Weights of a small GPT-style language model, trained from scratch on English Wikipedia: width 256.
MLP neurons of a small language model. Each row is named by its layer, matrix (up: input weights; down: output weights) and neuron, and shows model dimensions 0-255. Each number is 500 + 25 x the weight over its row's rms, rounded and kept within 0 to 999. Numbers have three digits each.
After each neuron's rows, "fires on" lists the tokens most often at its 100 highest values on Wikipedia text that the model never trained on; "fires before" lists the tokens most often just after its 100 highest values on Wikipedia text that the model never trained on. A number after a token or word is its count.

L7.up1332:478483514507516515511520463486457501482528502474509500507538497499494537421552533498470448487480475480497529528544497507494487500489473486492496514483513521464486555505491514511532436519496521496498471541513521503494499488482495464520455479454538500530512500507505465505475490521540542496520450473554470472482514475531489510529498533479482512483527492462498510474443498465523559486542498490509458468500521499495548483497434516505539466486492522506499495486489477530489537462504505492512499552488506496439542500502485507499526517439539532482517530509496521467486541513529467508445532503456464507471528487453493515509492492485512490526522464472495502511499473508481497515531522510509499480501493491489493477454523449492484485536501483522486509491499482472509492472504500
L7.down1332:466488481502476476545503503531535491517507505498504541543497536480497553457497489532552519472518487460492459486476477537511518506501472548489507505523496442507495508483514474447522456543509506528486496488510521472474496449505536463481503508459522541475487509477487499489518527501499492489472484491515551518511504489510508512497506454551482491524463442507544480497489440521504519546553472460558483474493450458491535500523517537493500480479491472555497501470520545499460535515512457498517497493470492510544481545497497525483535532515486442505502500488480456512494492536497524527515476495513478531452512492529514484479490504505514518511469507503504457520515484469511520488486484511522546526493520506513489530481492468531463497497526468495499478489492512533486492514513491
fires on: "al" 25, "ing" 10, "ed" 8, "e" 7, "pp" 5, "ear" 4
fires before: " |" 17, "if" 16, "s" 12, ":" 6

L7.up338:539529506557511492503524522497459478535498492522491502481514515533484512500509482519480488541508508484467476539486486510514510462548502521477498484530474504439522499508438503533476441488503439512453538566500474492493522508522535478465494464547529519538531499531499498467490529528488473505501502503512504479529513515508478539489526489447517467485518489487511491461511500464453507494516525532517494467493544488498524493483546490505470496514497457491505462533482475495462505532525509527441546504507500517506476457484486516494487503508516504509518494471522491510482454496458495524546497476456484508568533463473513469520511482490508506522489531541502502474506510511507502517483524483460461459485512483525455490489518492483502497530512464469493496475503509543521469516446490
L7.down338:527542491489502475539439493514484467531498478496553493492486471533527522545484465547519450509493506467502543490523479533515507502483497500456485532499484539501500466531499514497509542500534530494500528479488494532497485537475487495485497495556515473487470500509489500484504500522517519461526529450493469483479486519498513478488475508531495485468500528491492518547480454479505493526512503473496521493532474504496540513498456487473475525499509481495469528491482541506503523505511483486504499507503502485545525521474492437510502498528455496499494499531514557504488471516491462502564485501456480462492525565530553485500483511518487482466507491485470494508492487499502498490519432529453563531477484498501513495555489470540460512483523513506449450531526471483474490470520499
fires on: " H" 23, "e" 17, " m" 15, " h" 9, "m" 8
fires before: "er" 22, "is" 12, "ow" 10, "im" 4, "on" 4, "ak" 4

L8.up1348:473504500472506462538546566486510485488461524489516502508486493478538511482551501528538482484505479557515512457463502494491484508477477501493447539506487512537450523470478500502496512474527539486526483496462501469517504497505516485486485511508518471512503498543534509466488516521501462508504536566481510472470538449454482478512484451552489545501503487515521518508531459478574496505489484519477548484509530470552481517516523498482504520499537543493488468526536493499483529507491509495510512487478497522476528450530503454507490476480498494503481506490541519484516516493537489519503460509509536517455469494562532538487500489515488514520471441531471503484528468512505483485470469511523502468467510502525496508483474508507485451523472523477525497487468507491507478496521515
L8.down1348:518458493460453512499520502498484500488449553451514477505490516540476498497480541526507498520503522484480530503495528496491483516506466514487488512500508492487459500471499477517526475467472509488453446495462520470493476479474473501486516505495510503538500504510535492497476452527497495461489491565483443514491532485519495470562521503526510557510483515530516530500529495504503530491520468514494510491519491492518506526489514481490479480538542528476540485558480484529503492494504498497511520512501526482443516492506520473519491467479485492549492501488465513464507509513517520456504463554526494515423503510552541484511484513454541549521529515489518500507514532526515453514526488488487494520420497463497474494512473528502523521498503550504498457528468517502504467491475485
fires on: " 1" 70, "1" 30
fires before: "0" 13, "8" 10, "1" 9, "5" 9, "2" 9, "6" 8

L2.up957:448491503515489468473479479485471497509481508522552490514492511526497539523486504526464537495493533504487515496548509485474521466500510479502496493497501541456478458491508479558491481499485474437471504484477496533547501472485511446487495533505527489469495508502490543504477492528519449470507518507508471475444514540448464517492519489481489494476543508465478476519494502558506496476452498496493543490459515481512471512528484483448493469481506522497481482465515517502548536492502504517490519520482493502503519548459552460500545495478534517494474517507535488493502499491525513489457448545535554541560506524474495509503496465523515506525538491515489475496526519499488536472559520512551507526504475509480505511518503515466511522532521461505506480494505496529512508492495473
L2.down957:537503517478496491513544516542479512512477504483483502524497508536470511455488455514494507477470464497489514454483521526464460520504505545493560504513496508503521483460523460475497509482479541508409489496522484499474515504531481511543484463493517470486506521545527503526519541448546493491483446519475526509490517499564514519524485496527512487481468442520533488499467504465526490481478528472490471547538496534549490526513478512551459512547544453453496501499499500505466496468510507493491507504489526460446504478470463502500490484511495493513504541491459516506534488487517534505518510514479507447467509504516489515500509525523474530526495512499522549520508517485470501539515473489487487459504474490517518483477464525522475496488469513488506508497529484514478537487502501
fires on: "l" 70, "h" 15, "ch" 4
fires before: "at" 22, "ic" 15, "is" 9, "in" 6, "od" 6

L6.up354:513520468483484495516493509488522542555459548514527460492508521499524509445568495475527506502443490494479536489539485503550499457499510551509475455475459501500502499492497532486514514497525545517523506515483533513482488494499455531499504472484509505500500490485464501498509532510434481476465481503486477470502528470494471481473527489495518514469469540466473476500508523506523509525460472509458465562487521508465488432486509490523498510479515487520531480500458479495502527498485476490480522517506489506518574519510515510510528512514510528521552506507475490499550473524502511475468481538530493493494522538495485501488527446500565502471508492499473546515504501552483527528494529493522482464474537522499492441501504483504506509507485496449500518490516500475496525491471499
L6.down354:481504478489509498495499499504479503547517478519541494499507497517509447496488533532461482496582509505540504492509495503515481471494514536475533509532489521541487481502532506487513498471470475470499506509495533472508516457477522541483475518515520509496496488515481499509519492469529487474466494493493551504503498440476547520511516533493517505480555451530463491520500532485500499539503482506509467498476513511509433507540495475547540453490540493512493534540482503475477484499511465516506443468498521500541462501528496511516453498508451478470518546487471505499512521514457511430505497496515492510497490513534519500503461508483482500478518509494467512506493472507525472528420503473489463489509489529501492554492537493510491491491512473546459512496557469525543476497522534
fires on: "ec" 38, "er" 18, "p" 7, "el" 7, "ic" 5
fires before: "ame" 18, "om" 10, "a" 9, ":" 8, "h" 7, "ly" 6

L6.up52:477496531499501482481520534464568500538496559506486500527477490469499500491484524539464469496494547529520473519504514452494501505465504487479521513469522475539521482512482519531508486496496538485484470523525505545488523507484487503542483504494479521501497488479498513517468481511521491450501473503492494444475475538484514472503516432473517541513501537483511535491471525523537532481517481510487501505514505574527486526513495484490490499486480456486474517474485534547460500497475482485501495485486460505459496483479491483549495505508516466482542506487520507479499520481491481498480523451474538504480523475511542485486500500454524528500497486472461508454489573515486537478462514513508488552478522509519506501476466490529503483524484521570447505480501505493517449549503531
L6.down52:486526495470495471476494513471524529528480485478434460535544524493497507518471491517508531468501476495481475494492469510518484546478513522560595498491515477494486479522504513485483484486481566544537503476537473534529482476466498504492508501528529517491490517505475508483531492498477475510485503484496470507502497477501493495489492497488481501509462505500491445495508490499463492468514477545509490511544468492519518523530529500518495489499511528489511480467450474508527472524499572501553504502511507464498527519489467514507531502479512512538503451544494479552508426507522488482510450555473465524516476506460514484510507470521523506500492542520487501532509523509533520475460450458520498496495515500472488492510511513487479472492490517498535519539480507503528478551481449
fires on: "h" 23, "ack" 18, "e" 10, "c" 9, "ec" 7, "ing" 6
fires before: "ip" 16, "ies" 9, "ri" 8, " of" 6, "i" 6, ":" 5

L7.up1243:507500488543503506469487532428468522483494484474534493483525487507484506517493502482517490490479484484519494517485497517523512546503489495509498460450516532486520473521502530496504546549562479529543469504518510529503487475501517546499486508497482482499508502508517494512483549501522540496500470523522526504515520498472529537473527460462542531535474497507489547466487531465531534463503485463525493446503502503519479501530503514531482475466481523505465511493493484517498467484524508482535487529484516440492459488532493442467484450459514450467519518504481503516522504518504515502487479477478467511492499505488478489536507538438518493488524479502528536507511487475514529524460506497517534426526463512523507449501476513457486537528491502515460540517532511532465476509499490
L7.down1243:514503488495479488530527483509508508516465502477475493506477516527476506521518512526505482463497501495480486489483506482443515446496483480472513496498516494494505510484543487451534457514476484470480537521451488438475502531492527499481498495465486533535492476510504478495508477480517522496506507488503499482521508503498518515509518558540469509534517466513506462506474473529489501510490544462458519514525520472511536505521486481533503502501487477510547494503548497505527503528496479524477515505484514559512513493473554469492555514535447556506486501549506528508499482543495476514451516533510502505488502508502577517503505473487498475465461488551507471481480531480481476557520445479484496510482509448537478520495498511475497436521518549449547482531465503514515477503499510
fires on: "r" 27, "as" 22, "ar" 12, " d" 7, "ag" 4
fires before: "on" 22, "il" 18, "ol" 7, "al" 4

L6.up343:496507491500476507499502488486534498527531500496476499474505536506502512510528528530446536504562518542429497510504477503508504504510498474486504479527494491481473492516504477489507543519508488530470528464484513448450458486480488500510461500474475513490459476491500510435490503505541494534488521472430493473468500485506519469497541463480528510455557501492507504525508486532515494462508507521481504491471532546451544506522477482541526514493493502491507502521506513499463503520503487495474506503451503492513540516498514503559525504476497497507499505511506514481481482503497525456490523556509524538501489506523489516493503440504531527535479482528506444484495455512509481511457507517519503523495438480438539509515459493467522529514505485505509574472491503507501555485467509
L6.down343:483516476487514544492495505518500517495450498511490482498471523490510506515496489475499489508495483449501503539482504495486498511446480536518522515498529505482538472480488499488473514528490549501463462479537514467560501522543498478488484546493501538501487527503546505534497483515507508477512478512502521478504483496521455512520455489527520497514471512476470484476465520482519503512477508540492536491511466527549503496485512509484508471509505540476527442457488474504530456495521465496476462521541469485502444497505554496474477506490473520532469497464534490525554495502439489499529513451458504485491488493515515520494534483470497513483516513492473532552483523478530487528472496531456517465520541481557479500488526512532492473550535464514503481451482570492479482520510494
fires on: "h" 29, "th" 18, "b" 12, "ff" 6, "p" 6, "g" 5
fires before: "ip" 23, "or" 11, "all" 11, "le" 7, "op" 6, "ect" 6

L2.up341:509483491493509484501518508531480494492480465467513503450501534471529507524525486477536507446515474524496493489482486503539509532478532459548454504472501508484479515512511538489492479503540489501480480510490443486475475539482494473426427454485486500493519525501478501450518505479497542498548473505475511523487477516467510496486509459493477549497465479518482499481515513514504513510521491515472510535482546512489551516479497474487505489516485489515499468457488538512451503490508501533548512510459460488480528466506470497415508463503477509520477517502519503506474533487528516498484518527528503456500501506474496524503526472491520469512531528497494542466480501521465496510481475519493519538502529489493511529575514534517517486489538495497525496461530544560511503504484527
L2.down341:467517516516509484504484466516501535514521506523516487494521498481502481506476483507467532506501499513468501556537524496442535481473483533473504510497470513535520474516523472498470509479506461531461503502546537478479506493517512566484533558540551521490498476479541527510500498510502451540457526501514498485503524477523478543491474514500565473486514531485506459522502513494502449513497510483496505495483473511528457531526510531480543515484466477489509460444514521521520503496504496466436491507498476545481487546490495449508518509488510524509496467478468486505544498461530496488512465491477511479519479531492503507493493497502474531486487530467493517531513486493478498528489522482512513497485539498547504521457467478520445502493492496488490497562517475444547464455499480
fires on: "c" 85, "2" 11
fires before: "c" 26, "ur" 9, "il" 9, "er" 8, "ad" 6

L6.up251:510484481493499537497484476454514500488480487514542528502575549512538503465504489460497480484525503506522481493471490507497539538480481461493512477509521475478521483509541519500495521520549482596500517512465480488505488487463501524534517510497457481520466469487517509509510508530535488512476501465465477473457520464470519477530472484518522492516495451534535512469504478502514465508529519501480528522499509469508486479490476507487460520528519492509551516524439540543447528530481499491481489509496479468461518474524501512527524465498530492477503541519514507437532504474480508463500522463479510515497545458506495507482492503519521485505506470490512474473447521482510489498553491511494538541485512501528533471539493508472503521459498508498468473487516526466489513526528495
L6.down251:502553507505503507506523479453483480487464500503468485497494513529466491495503461502502487457524509476505535493534509513539464546511486503490515498465477563497532468485495450548535459465511488545531504516486516535522551483502509487492534517491477483529489494481474532456495532506513477493490514495499484472465458541510481474471507478517478509542482493494486481497519489488476535454470495527520518483500495523469527501504484521534542458561485514451494485486560521475489480516532498470448517466522457472483491485537466493472485487507507503527477536502478561551539500524481491505511467491473481481513530526511527491497505465516488494466495484533491542451537488508483512550490530540528504522516492507516505492491489504525516499472509471495513485520502521494534544449497453
fires on: " " 49, "p" 11, "e" 11, "1" 7, "and" 5, "ed" 4
fires before: "==" 37, "===" 13, "it" 6

L6.up168:498477489551503478530530524513463537487535493510491532502550484492509478563512495490515509551499520488502533465562526495518467532477468492477509482467486531539495531471503497431505549505497485591506490515464500519475494495492578476466538491480508467518541476503504512461458468492516494508476522458530476500527494547504485514491512540466475482508517504477509471509505505486468490538510507503505521512493510480480506512514501478546464490503517536525495517493492554486457468481527511499505474465478448510480508462532480511498487508516516494499489458501471526525481526509468494499504475476478498515481464497479510496537528495499506505541492486496502515484517514497481497505499471485466487479486471501529487482517492471463465496461489550571508463530454512515497463477506511
L6.down168:495520561491561512503517477512540505527505452486478491490511512502504493514483511508526549430491507528451531514509498503520530481521503504502513518551535479509501474515495503502502510473520529466519521511523488466469539498497500455504489526503504449458554480524492540464539491499517535480444552483475486521506492485509530512534481528510493465494503523517519491512506480497462508522527491487465500478502509470509480441543464504473480468466510464538497524543511522485508502468488543557510486498497481531482482551467449469523509493485443510524547453531483507507512491466490507510506488550525492502516495463470462520524484517489472470547489480507490476464519497516469509502496485449486463490520503509477498499490481489508514538486539502531511505468457475502468521475509507
fires on: "00" 31, "'" 18, "ist" 17, "rit" 7, "if" 6
fires before: "0" 29, "ory" 11, "or" 9, "t" 8, "re" 5

L8.up1521:492513484529487529512512496486493507496515469537514475523494525505509522558525494521526498497456461470472529499454537520499470506547509472491514494478532481528492540477490496496499540539528533512513486550524476478522515512445521506508463464499487506537511494487529525527483482527487506517491502480484501447488485451476499492495513490479498452507475513512501489488528492482483515476510488453530491486508487496490539487454467552472465485503476509468538492500487481468534499474502475540465544464458492507503515504504500510467514466499505506546543516470484506510480486444502492529530528537500481518510507493498480462464533492494518525503503472471516470505510540526476496519482531516569490465509501448442507538499528503452554527519460492486440497531490479501458496456473515
L8.down1521:512469461460541504509529484486470506473491507487528514516527450489473497497471451520473484544470530500527485492538511481537487481471550489526514491525468428506506457525522525496492546467509523507496504468539503466525509472471470529500519520509468493479510486530467508464556500504496481466514450497500468502483536539519480482504508496496476511483550484518534481506494505501486532519481511491520500508490531479468489489485530478518504478533506549529501504484488517556491472491550509522512467478494541504460453522496477450537539498516506460484477513517540521495504515522472511487515517498484468536530511505526499483487472497519471499477541489521515529488473469507546501476539517524515547519449501459523507433523495489486497464533466494496555510479521510501511491488497464
fires on: "av" 28, "an" 9, "ud" 7, "," 7, " c" 6, "e" 4
fires before: "e" 35, "an" 6, " be" 5, "u" 4

L2.up558:478535523483502514517505459483516453467503518503548507528475483523544509499475453511518492522493471510545472478495491510501532490506526509527507500526529535467523463486503517492496535519477452463458545548508456527496442509467520527505473456468532465493451507479502504475517537483525500515494501498494453475487467487474507466458481478501490512514516513496516514484475470469501520528521503501509516486506480544500491517491444521511503501501450486474508517528547468474488481511500519512521523522486484497521522501536513490512504529538501529527425502465484536492465506544538520526437511486481523439480538500467493510492530515472485493462507512543512519454527521485474508530462501527478503484516503509522504518501486524472495545528536513497500456519501484515489481514544454
L2.down558:503499515458471479490528493479513502500508536492525540486484480490529483520477491473464530558569464539504494454516472491529474495503538465528495505475511500503506476492513494486505550503512521443467500495470505493526487497467505527478573497492528506511508490518463466478495523490503462515529498461497485504496497471487522488477451464477520500494502510477485534484491529472553514515547457487494523516496486507546488468504525532482484505527518526503479515501507505498455502487527462538470512471544517514518470492514493528470541547512525492514497516444524509489480512511475523478469451501478514517520528508493513521492508459477491471461491537486502522478484502539469519551488513483491545533551517510537488540500501533525533511479463478482449505509502462476530443495512459
fires on: ")" 88, "]" 7
fires before: "\n" 25, "." 16, " (" 8, " and" 7, ":" 6, "\"" 4

L2.up1280:474496490494526496486474501528511510502520481498508490526513497517512460510487441490515466518512532468526462487488454527501508473454498487482506507547490466503550495520452466521477513483460517540463511486457493528516472528511509523497526510518496464463537476510504544493524540551533421441511498515511553504491509544474503452507521539470523531486509496513462491490506500547498512483486495476508492520444491501481485487528481501489521527537486507534493509520521481501525472514506560542495507476501549531486500474459519498484477504493509490485475458519539490446512512542501469469513441482494500498499502463470526502535513502504514528550474491493488519519493481504486535521488495504489497513462462496489520497540516458494499500514479570510494528449499475489501488483494542
L2.down1280:460523478468519489450487507501549528497482468504515475471505508533484463477545477490530520512521495508542505491507466536502505492523475473467522484525505507455531503527463451529487500481486540545453527455477496536476493517513495480518485516479494470459543498518504497504515537498511469481470487520546513486541482517466485480509507521487502517488471514496494510479500514508473515462486485512509481540446474509455462503490472510509516531510449535522483480506477489528514497510499501519531489525534548540502509504488567459480488538522474502507522466530525511460474564518488507452524451448489513489508516480456539515507521502520543520537469473488481521540514504473495536479491481525502476510447491490493476492543519471493474502550489532493494506479497483464527490484510512
fires on: " e" 77, " o" 22
fires before: "ar" 16, "v" 13, "lect" 13, "ver" 9, "p" 7, "qu" 6

L2.up890:515500468505492458507515489497539471521475488461507471489478528522504486523508487468477533521444479466521487491487525467497507491532474524517450494499504518485489473525464494509493471494475463485561537492498460513544494505496524521499492487514523536479438518451511526462497547500482478524504491463548506541514478517516462487486499499475447520487494519508486507534482488480491525495515482528547541514491491508468558506462560496486485453510469474498498485495482487548472507549488522522501480525473530485528527513474550476521476496506488449503499512522489481507515542496520482445510460496488547512498514498500435493482517494505510455538508457525468478503471499525522460486495541486511490523535468505471464501500502510518475480491481546482520521552514486525509533487504475
L2.down890:483525483488511513465518459510460519454548477546487542530502464479500526455484536533494432489547490514489509496496459530494496520478506461460541490512541486498473516508543461514493520472517535530435474459510526483469499510521484462532514514475518474535535488543470491531526512511509499512494506503487510475490543526460534516505474531538546504492479511492507492477530507496506504539493498484462484492500518510550478483499455495496539498487521511509527519484512507526539488509470500452517519471525485486490507481512446520480525471471528560527506515472496513525469483495500489521516493490522451459512460461479545513500485516463531519469495538475519507513520517485464514489506460487490530488496527469534527471503531500460495514485500493489519519506476537487484499480453469
fires on: "l" 44, "em" 36, "s" 13, "st" 4
fires before: "ic" 29, "ent" 18, "is" 15, "b" 8

L2.up374:490456508507502474506501525509524508520518484543485463514519473469486476519481512498511479493457479515510498507486472522538476510491488500511560508484549541548537476524487501488506499494508498483479487487526559502561464503515476533489516474508517493485480503498475528486477500482533490523515488472523540458472467487533495513498500543489520501488512508511476517526546507519508534484524499554517456492471503513461486523471548523503513450517495486491519504518498485475492518505507518462532510527493514477498505492464399519491521463494511528522456498513490475506482472490515485483558511533459477538501490432543466476472508519463486518532480503520491534490509512503471515503502527499460522485524508551507517509500511511446526467465520514477496545449470512485477506449510537
L2.down374:505473477493526519542481476520465475500487450515526496504477499471477528499492498525499542512498535457464493486506556517483481449488525521507466481523534535503456482491508517478510484525530535510483524516495490489497561542526523538514518510520489519485541507478541486496497479489481486514513483533440481442503555488493500487491492496542502477494515512496490481545493495462464517490515505501483519477492451512528524512477481476503518511529540477499549479487506517548507499487511496521537516505486487478473492472519480499495485498500533470435493485489550492468452504490502537481500472460574530490499511493467517493498463456473510520495533519498505484527505476503488507594522528500477445472504507507544518482507491460493498515481470473476491509487478488520527514496555537
fires on: "erv" 54, "iv" 19, "per" 15, "ork" 10
fires before: "ed" 17, "ice" 11, "is" 8, "ic" 7, "at" 6, "ation" 6

L2.up560:487527516493497481518528511496516532516492500508493470491478534471481492470522503480536509539479473491497495528469490516519534469502522478487453503506527524514512483476487487533495514537492455507531529550528493549515496545524455472509517488500492503536497499491497526505493505472513515507513463515467481472511550523498555499472496514479472561532530488494457527480479505466458422482480515512499515490499475495489490479493490479540480499499494512477459463546473507511505479497479507459439479534500535501474489480497515521484505551500492510494480507540469494480498460460517500512520478486535480453494487564501488524475460485443527561497523468549500503526508486483523510473538517544531515476506505521503527475550459509550479501490466504516513504547496508483470468468519479
L2.down560:536476518485511548523499529491464483494474505491514511501481498495489498514477539526479474481498519478488482452508513478491532482465527483534539482493491513503475552483511488449515481488466543444454476515463504450506490465467520491482565468533491512471493501484546508519522507522473476502511494522513507522454430467468466546503492539502525482463490529488525499533474494497524519529540497472516509514498527507432482496501489517468523483501518472524549501514526499494539589502535512516546550514523509484482531522527493471460476474491537532500512489498497500524451518500521497477526518534478497519517498491485472494473511510526527480479523497506490495477473487458504483524488503483496513519524466452479484533498480485486521495506499488502484502485557556503536490492473491
fires on: "ers" 37, "p" 19, "ent" 14, "er" 9
fires before: "ity" 32, "en" 14, "r" 8, "h" 5

L2.up255:467523505488505569504488480536497531475513541520464498498472557494470511482468488481490472463486513463508558537505512478481523492506517500511487484502486495507520446488494497517532497486493463522497504530500493500498508481490532527526516499498501517473485517516502462486492509452480484502486493502482535544485486483490489536491530528514505483486481514492542464523495445538513487497473505543475517507523483493531488496484512530444456498498468561508514480525563517484463531505536547489541466474516458516493512511506486489475460499509512474489519496479503489490519523514457517531439504481455504489486476493485443504503540488514535461476484491550498496557526533456472515468485519453489480525460469525509503539513514490462492490542526518530509513494547524534535540504504476
L2.down255:510501485457508479552490509495490472477505515503538534517525495476492489488525530508517456476470477520499521465517469536510481477534513521487455472482480518461531562517552521557479523505509492513522516510548515534548519476481520504500500532479482506512477505483509517532462484538486491467465540508505498478523491529505467466522495526477475488491464499495526517505492484499519513500514517481454542471499496534509496504504470503488482519524480494488424540491506493473528533545482479508495472470515513482490472509555502487521486475532497466433524506538516510469464481515566484503490528536538489520491467499524484543500516529514495480494476498485502500469502510452524491516515541482495468494544493505496492524456434496491481507537479483485457523479495467446491460507528510
fires on: "r" 48, "ra" 21, "ro" 11, "l" 5, "on" 4
fires before: "ist" 23, "z" 13, "k" 5, "b" 5, "q" 4, "is" 4

L8.up915:488487521545495521502538530462468528484486563487498494476462505497512508509493544490517517502453472511477497503519439462538484521519499509481487508512494483482475478509496542547468507502509468534483494461514490493492463489507464470513454492521521506487516479511493449498488524522471498491486505527514482490502520541509479476490455525526509511464502513470517520509510505502514468460511507518505481486488515498545518504521537477553538487553485502507446491497518501526502502511475516489493508457562524522483508487427511490482505494496472521484539499485479478485529450479488458494494477520514529506529504497484517516484529496527576527505519452495473525516556459449469495502469534527480505531521526481525459472468531456488473501492506452515470470517556470509487487515503484
L8.down915:447509575476463517521519446503516503493474500510501490508467478534550504538538486500514479487464479469511482505516512562511500556484510533469495520517466524502510494471502508510471514521491515478482499506512516491494552519524521470500507544517497439467467535547489543493485545506518507507489503508493480446455477504491506538493506529480525550526499517531489520525439469504476543473468492452481474493503521489464459499494520467513530524439505496524485497530456514482494510475520489509483470454515503514497511509486509490497498553521510468499506536501546523469495543502493459477474546485502472479487525536483521493456500513474493488484493537485480496505513490517485467496493528510479491484460516496533480518485506507547521491533485472459505508524490496502436506530494519
fires on: " ch" 35, " Ch" 35, " l" 6, "b" 5, "ab" 4
fires before: "ar" 21, "il" 10, "ur" 8, "r" 7, "ang" 7, "amp" 6

L7.up1509:497475495513513452492485489471534479582497501549514528504504506489498484526452469501494529454516463505508517516523537491478497477511469515449528465563476505478507519511448471498484526480505496498540510531474479479490460528533492466482476489452484500527499496501503530547515485476492458554521483488479509470530544533545434494549487506465489530525485495495529444502498523511478490500498513533526507471485503505476501475491527476501457506482516501518484513490518508497487493532516514448458490522514508509497526526516514481478513482522528526523475529500511486532531512485527462529507510500534475477511490528482506483550511519529520493499514480545505522483513494515499508520469508494507507559500492493495538446480474458495448506524457487493523478483462526512456484489559509
L7.down1509:484480498467502568469529520503466515495487471487482526481527528468448545484554501517504494515439515535455514483501530502477518543499490462500528479512503512500510505491508521450503487514461506524477498528472492525480484566487547523488496482514494503482519486510497498494488474495523501470456499499505476455469426500476546487503487499496470465503526529507481499464519477495512493480522519493540514498517541508456539527572496496507506481487462485523526498518516495481492462483483521469519503542487537487509565468483533495523505545460503500553491510492514502500513493517514521536457463503503552492503489466510506503512500462515481505462480517474491450520542517517478509487471521478470518507509522537468470520481472536486538510502519487482492491476527480513533495483450539
fires on: "rit" 15, "em" 13, "ol" 12, "l" 11, "if" 10, "un" 7
fires before: "ic" 51, "it" 8, "is" 6, "k" 6, "ish" 4

L8.up108:492493496485536492477514527482501470493478537519507498488528477489486492492520464483486496488497494493455541539483487518507480538508502502557491520507479509469469468479428519519480493472470531499491555500479470522486482470484506499462535508516499492518532476498520534486495496501495490535517430493504510516497501492508478510476548493512511546542500493478524465506431518459520512508495497477551490468508545464494515556463487520542495473522508543509485505497468520510490491554470531526467490515475542480467540505508457470488483497523508463522529523519539518552499483467514497497456453474490494495490493440483503528483495508523503557510517554490499493461493494527490514534451510497533550526505494499555484526492537511521482493537527512479493485491494502477549490508508492
L8.down108:528531499516529501501485479488530504518502482504519442576476452494509494509501462491518540518517443453504519498546557478501494465456510518506537452557497469493515494493534484468474513531528479480468497454516482487536499522466490518536502516517550523505468504515507548535508477508505499467503498481488466512487487472518518516501484502489494481471513504502492488510511517513506464528499493532469499470512490480488531479507531547492479487474456515470540470497539539533524538474517517522492478468548498504499510528484479502542501518482541505488507445536507507491489518517508500452558519536503512526515485492513481498504488515448543514475524494500493493475521487460524505454518439479448481488469478509488512502515493552471480484535497511524523479512496471464485481510460482
fires on: " y" 28, "7" 14, "3" 12, "orn" 7, "ir" 6, "9" 6
fires before: "ear" 28, "%" 12, "d" 6, "7" 6

L2.up1105:477451516520508539473505537534553532506512528525482454507467538521494483494483498515507512557483501499557489469503422526522515477497499537463527513466438521496533477540459511493523484486525497532509482507501494527549480480545499522518520457520500501505492515555511495504526504481502482522518488492470510467511494540528501528503510513475510512510533458517488536488518547530516520491523486492518491474491487531488477418490499488495498478522482514527473486525531505488529474523483496450497517474483476502493505490499465502552476519457509501462518486517491528543486517463511449479488493477485501451487484486496517543508511510492515456488476478512477511498523537504499515474501505494509497499523537537502482521500502443480545472490475511438531485496469494464459473462505490
L2.down1105:516507498491512491456479495490527476511489532526490519504452450511520493496462513473505543450472489467525546466505493539511505508515498510508470499492512483484506498537505548490467522502504511480551507535538514498510501523501531495451532508450508446497528514473497527488476490477551535507504519504530495518521490468518465507499512510496450526508475489491516518477531489510460486463458492477475536488466473456496496459533484510523477454519501489490479502510536532498493508518515507491503503512556526484489497488469474460505497493504469520456528451531450524523497475511460523470498478528516487537517525511515469517507543493487504557528501456519469499502472507475523490514498500555453496543518492482493514480532444532499555513495502465522508527469478504494490466537565514
fires on: "." 93
fires before: "\n" 24, " The" 14, "5" 4, " S" 4, " Th" 4

L7.up807:515499533477508531542526484470462523488495501453498474494523499476515510492520521536545501499528468513540470471549472470498474478490534527457525508491485516455557494524486484514531521480489489514538535503475501514491506461473521492539533463468479491526485512516488470453539487435473520513495516448485499550514475471489503511483547484487480537528466468497476497504524514480445543513505496523480492461481516472489460558518528511497502523511475482505519450502469467491490447519524515543522457504496480498453457512504501461498530517490528518530495537566526509513476459466558497538498513538519493502473502500493472493489535480505497470527507480484483512487511513480500512492493509455512505488491487512552523535506476481481480486508505494509492486483491456500522518521487518
L7.down807:509500464506468496485527518489488521522489498458510545525459513474532506517429507500566551528462490504528513521514503536502424461539499495498493541507514470481488465491523510461521445492503537477532479514500498514512496483452539524492465498484546484490530530514531545459525471524465501522467522443519453524482512535492473527484468463522482530499488508480528486486491521513515525476490488530488531480541534529486482498509479459505510487514474494493470505473495490479508486483498509492500501468525496508552520475529531521465541499495466526475487431474501460529523529538509505506527504526529483500482476506505495521489464507514470527530462457525478472512468526521468578523530508506494523508506503470533517492495481468496491488502499497496492509504491477502492517496508496
fires on: "ou" 23, "ist" 17, " n" 11, "r" 5
fires before: "t" 18, "ory" 14, "o" 7, "or" 7, "ld" 7, "ot" 5